config.toml
n_layer = 15
positions = "rope"
rope_base = 93000.0
attn_scale = 0.125
init = "normal"
beta2 = 0.95
doc_mask = true
train_tokens = 900600000
MLP neurons of a small language model. Each row is named by its layer, matrix (down: output weights) and neuron, and shows model dimensions 272-463. Each number is 500 + 40 x the weight over its row's rms, rounded and kept within 0 to 999. Numbers have three digits each. A neuron's up and down rows have the sign that makes its largest values positive.
A block is one neuron, or neurons of one layer that tend to fire together. After each block is what it responds to, as a language model described it from the Wikipedia text at the highest values.

L6.down1206:490549451522520496537497517504504517498473446547507424568526465451549515506487563496508502478452552488518513529501487488497442487523492490585511497476451462551509463540468485598428493475477509510565478509465459448523553492508423528520540452490558483541433493479423550525522471523472542518590507509540435439522432472546466551496501499520520470538475481456450480507538498532457438495425536551409529424492469531486436536492541484480505505466542459454509553529523521464527452516485470463459536464505494531467529495402469515567455475417482516513433488473469481444494502523487482509
L6.down1298:490547454482492482504492460536468480483504468550552522447571456469534439483512446488474461526447455427577508597486438561495487486481504491542504527562476491460486539535529501567561498523535478484536488466540502475571577465548475470507534592592547488552472491479490516549471467501480442436470493503506440530593480478501531515500516528411540550551519501495512460483532549470492557459530508556398460518436522466531508523470507527518505505523507506450501508478620505472475454461515500474562559466552500486473536499484463485456421492470513526488482561506466463534466466556491518528
L6.down1478:471500516593426496430455500438501469549543461517482451432518493537473520555464498532476509583467496489550482518482483497529478506523545526430484496475529440488499504506565398488546451520514535469467460566494459479541554484502519495481539543511551430530471480489473523491433461463548482495580477494523489491567520573469491476499465421481490461472470531508577447518499485516436409481539485560466485468427476450513498522441467481501469480561495552511558518500526585539474552572489505481439508537517441479484536434522500463585505543526448553547477506495503546444491522521532511537
L6.down1920:461536493470501488501478442593542473472486469455498616440504572520494425518560490514457551520455498542454435550489528481537486521539453469465551519438478465483416510471534514499536460508491397484505481506481473501459507516499484547521528480514472450466484449516506574477557530482473538531492462496497462510590554489489482499532562463539514448511506559443462459488428557543551490470470511499472497475478439585475502442478486500473569536456460489545507567434568457495435511465551462486455466481458509551508526492512510455472468471519416427412564503455477433477527535474421465538
Description: German word fragments

L6.down714:470478517465570534576528463482525494492466503441553480483522497501500451506498518482559467489537459527560549522496558482500515534467496607552522456554479523472482427543498498529485477470477480497560552539478533552492399460560569470460491457513465545502479518528496466517482487516416502570566445560512498512511440497503533528505489540592476544470473473564629479547494489460536545480476518409486554530558476496491485544508541506540487543548498451495509525534487483460483472498469523462518534441520535516490418470507537493492504475445531403508582484500507472451516591463536489486
L6.down1110:502416492516524544471448504536538575447496555523476520528537437543509463409536495443512424519527584465568514530462418548562458560570504468440529524474447549551515480500478467512474495485498523542507515500432563517487441437545471547517494488556508547411453474525505509419510485542491476568521449552496511516480504479531547521475462463551417556505502487529476401504527511496458517526490449493534504514476491478463469466439579513474539491538456430516509481567472510487498485532498518476491478560531522489510458504464497490535530381552535499489520514467523495457480503542458563507
L6.down1517:541546494512560547475425442523510495485455476528532466553524556551521460531520496503474474470546393502523482496487503474477457420528552526480427452511517523492454418550447476497472472513527475472547548514528526554536493456465507518504486488454460477479434489516538470485510466482443552545536544493479530519477459501477559506482472555503480550508483469490523501518495416426523476476502565555530470495472458506466529464514496464495513458555421449478516544464427437510505485537470528438496516442540494581473446395540474502498507463512523461498533467477497515499542445554517484463
L6.down1721:466551472566497528428484563462517447437483497517458533500461470573540514473556429531476492511499561511490532514435505548429517554501485539485474507549548461497495517502507511490531416494520444526503498536565528495504437502504548517479535450476502474535524479412446528506501457490462627485485432477516509487516498473420484427511525550519481566403537461512503472469522481467506541571397571516460500576518492503459507465486510564503468455511554435502559535469484484483522418443418437437501535488534438478455438555584491536461507446460523526487442508469523532534506469514538454458
Description: Christ- and God tokens

L3.down271:528530477479491459480517491507456516546460506561435477537489438514565433459527459528475430466459509508528536542528504443443529486508445477511562597464497461491485480447491416529503548517496521464525441506451511517516500421448483558457471523500478508593518499520508561433429501505441498469493537466571489463532509510581479549534508478493482460538483457479472461492494461511576494510528485492491483573475489417481483553490488507449471553480540477467511438513497590553541518407532512492518532522565455452494501441462458472537499491558475514481443454511480489513533449569535425527
L3.down1383:498492448541478479490458432539538481491519495517493448536421524485569455526464474519510530467485449477516560477508460412518555531497496492528530569536441515494465454436489459544514501481547518450601482465498471632547555525458523509484537541470452486579484484625521545535428461466467514464507500525506552473474508457522488540501479547458492518550465467501467507538546462520593518480517455527510465540504491523496497554486489537491477510447486510486534501464475585499439515453488440488484551505502496457486437494421492587515557561532495513421502497466500513509582464457529454542
Description: Two-digit numbers in tables

L3.down327:440511470530496529459559491560551506502451607472528622498456493523522466408532493487558480515513494519540596481485526521460453510548483565498507494557537478504554442461451490464479524474517448523534462484388487462542503463453453589520525495533498494559543528543490499510447463473449425463461488500503500485487470505478502523516484518554499547493506526536421465475475487567419486504559508523505522517438444526483541509519503471399518492545542504496489386561475543550404498466452459507474482516493487503474423531571464501515494487452484426455542496477498451486526454451545488479
L3.down1565:501501449533500512493489510474528465555449578537496586491514484484499511468458468468472501507477469497525520471473436541442482508489533578539546534536503506526519495499466531532470478473519399516490516483461486531499511441488464576513512540462513531536543510498501491464419438492490406438510460530477527495514518469464507517520561553503514529485517494503494466447525485505518427543552500500517520510491469544429538481516463499442498530526586565494492404556463514545473535538502457501488543553522524479497438545528458507481560467457506499470440541444486482507571458414472497481
Description: Possession and motion verbs

L5.down130:459576510465553539460474415498463503486446471447530554510539511520470544484548482528494534494403495472529466593494551468526525461416422512520543526517489527515516601513499538511488529518511488534535514547512435444547504455488531483506497449537436518585451474489537519526516553459514458459420536482538427444490510461470490472537502490537469506538489514509458525565552446475531456482491495582431485515506488540429522518491532518453532531518497519498520489488576516469554462451433558510476469464517514501547465476479500493472522452537458518528497461529543485529448472475513434547
L5.down142:540472528521476493503485531497549430530553531469427438503535501467483568500435513563481508491479485489554493479433452547500488464589443470420472532592485464502458530496475405525508448493495531512506503514439522439486450442479488488505503542445549443462509498485492346509493608486458513500452519507451476537515506515505479543512493466446488483541562517501520470519543513510440531518519572437474522452463518476486506508515510436430463450562490575491477492483549478501500545506502521465471554527470533511595578495554514473567471463578503486506483512525470463515524508464463428487
L5.down445:531572496455473471499505511423512513458548520489471444560532590474409535493534511483534490486431512448553422441589544501475490489500470540459452475448400438557509495473500544486511489504530434442567520414530482563443419414555455588463467493492503529594405519512454510535498499552439467500459491499499549478514454418518481507477542484526482479531478535528543442446496487468476402441503463434485459463496451497529505434508549457468457535566482495445531552446505519514552457595475525493406512523564445503510532480439504548504529451574481556524492444504485457486534498534476460531
L5.down707:460538502535480531454508482514470527475476500476475417430497535493428521576492501475471479489543476433587574426440459499533461579522542510580529477452546508453515555577539510484517519495552527398524483515558527503508532510506523492512490564573566559420505449533446412527485528530560398496440541442526495515532470543449418520485435526477500506589446560479515498540444517474526561517511463524435526518494523471490529551458473463474501484535508489536448524513535472475521516542506532477503578510516460539487469450552491465514476438510407521491546494480528482460467499556510546481
L5.down835:467489543511454536510468506532494472442527485495489552551497498514497461530514462431460521508524432459510459467521500524510485513514504471515530580494483528451548549462507489447457445481531403497503541492483514468446524500480491501439481548463619400535502549573455458455471524521482474417480483452479485524499433439416477462544502473520518583494472526522574453491391552494544508516466533490547488501508478466505496485537510496485498471533499434462465568455602486544618469446511481460465450494478565551470526493510494508531525562499480537444529533513445511506511531453502430501
L5.down989:541443462537539480536508494551573513482466535471554493463543544570523507472466483530542419503566529480513458542409545491508525496445494520481516507491502509471461550518438516443469521539461533475547514521497614446422529482485403472494500552504487477511532517470396527477518560450523417507536517547464504568494462556523449472475555476471514461478482462500570525495514480454464516505520543504471439496551562452543551553460519431480484488569523503509504543496465541519522464494539506468473552518495468466499540607460493511476427456490466559504473593505413507513486411488503431585
L5.down1819:538606543547390526500506496523482575480535436544434540472514429431501508492481494487508414463455426478537462508543511425475487565474453560438484534453557466499490450470522546526494520485491459493573509399503532483492476507588495527496544476519482410470514523542494397493503589550522483434519529489518466567571480410488440494466459498530477458531465483482478494496470534467426515468501582537448549430524520513519507531423520478442499501557568521565529537500457476441473519523437451575531542500552526418444541470523465423432440509506449570490470506510508532506440481480560469430
L5.down1884:543539532463456519420533504508524542442497424490534484524504474504513441530487549545479556487437450515517535516546474476494516549485507501503576581523490511493453512534484518482480481546494479440528495435494473489480470485486494526459504523456438502493489499542573509498461575536417553492536500503566445459520452493547450524494473414489465450490453563474522468542440579485462436521408427487476541496546504442530521505438459536433483475508575549555524444504507569489547563474505506534457509447535507518474495528488477513502471481579457529541468530488460557459469428576527459517
Description: Central European names and institutions

L5.down70:498552537414516473451507548477511484567486471493473595525511416504555457475451539511493470558480439460481497552528521482601509523450515504456498458520498525567464531449521505479525514539483508479551455536530485470507488505463464538523557519552509534480473486488493454469447495562513483467459509492507566507441558493455545487524445544512455475508492469537591477516517483493473496494498500522473529543509465511538506501482491561551516577471400503576548460450481478474459491569501521514524523512439457518387471516519442484544496495493513525558450502516479512479544531454491489513
L5.down184:460495450528522449524548466542553481509512545480488584504467450506550561461408488470481493474511532564541504492440455509481536482477553519566486516520513512486488503561489522476508493431525486576570508552476533499537541505504472470490515516524480574575554587527523484498484479458459415441474500538521481492488536478468530550527534439514546519485504449505468468523449514505439485506501530483541566502470458540452544497504548466495541485561480534549482494567530581524486478590491476511451551571513497475514480549525478571520436489525511451556550493479501492500538461495536537492
L5.down376:537455517468572590496491478518460524498479475493556611520537474503495489441516515471514490539445491491558520496500506521582521556471498482424521490603461523491526441487550478553445548472513506477480552553502463486490553418506478517602471466534480504457522548453472489496480474490569480510490483565377547485503475490474433464484468536517476493477431506436487521532555533507455465518509436504489465557473503538503463482534503518483601518585481483502426432512548385503490508535519480523538517497443539570489504519491519464481511465483517453575485547494499475533488491542468545569
L5.down518:471521550515513550382434508510443448484460465483497543451580434438535438541465460465446449578486498468488542539495503477504473523533458437493473482500506491476519533535457452523487487467531522468566580512503496515498496461460574414489530508494544484454557485480439459499431565510497403499609448527435554513493481476416544518532473459477503574515562466476505471472462511458514550504498486505533424551429470421424528527490523478475460537484480461534460510530534450471522494571462478505555521527502485531455492546563448581484502467471498469456473463438498514496509457560439506519
L5.down609:482479537527513529503494519472508486564544498544466481514521483537490501546475486426479441538499497495450519475479537478565448510530489538469476528497458466388539537522488540502508442479558492437505524542529420487500551511439492435483477533514519514524536472496476451493430399556432478510540523478474542545527463479425532516507485502519461501501508459476536507534487494432481496462480536566487525474554527496503474557605451537600538520442466486513504502529520507456441482462480512585481567476457496493499511443563483451531575511510550526526473548541529496551529467441500462482
L5.down692:462509471524438467509522530471463480487474519459524526501482547464553501536515545452466484549550443479518477500467465526504507465475491513504533512537462528522567489493476476483537538449523585470481496512447569492477489449520507490547509538523525547524489515581437483437540470507533454511451499488458552567515499503561488527570485473459475533449459484539493470561452481570492486474471561481477495490424495408530504449567480444442570545531569437495530477500511424476500480470502553472396525515476471491452479458517404489454514488452553571460517515515515550494493532455575499490
L5.down1226:461421498500536548542480511533531477502487486503490542517527548548512463503519472624574467498454479516527514493493531485484529424505539494493505572508530567548534490514547456538419543524480546522581476535497492502428436486442505494493530522498487586457508556538498463490474488517525510534541504505431534487524487475508496448485511518526486442483500518449507536429447539455502544513533534581457551469486440536491442403449481466450493488511498462541552503542507484476452510575529481464439568491536444491444494508536486483469492454475524480517572512507453457496479486441470508531
L5.down1325:495494548529458510409541536469545474492466441524493433480462512492512481515488456440518436433541519549577496539437504506506468508487465476454498471549479489464482459509539543486480533569480485459489515501532532513513449512571540540507528494530531493505508519525412470451487505514478497542493478497558522498508470498482480466519481489535477463489479558465509537585470513495462462476517562514507493500442556505468498458502505479441561451515503530464477568515521563442414431561466494499461460590511522465433495478513475525482540386527458473503531532487508473490520553483573545451
Description: Christ- name starts, take/get verbs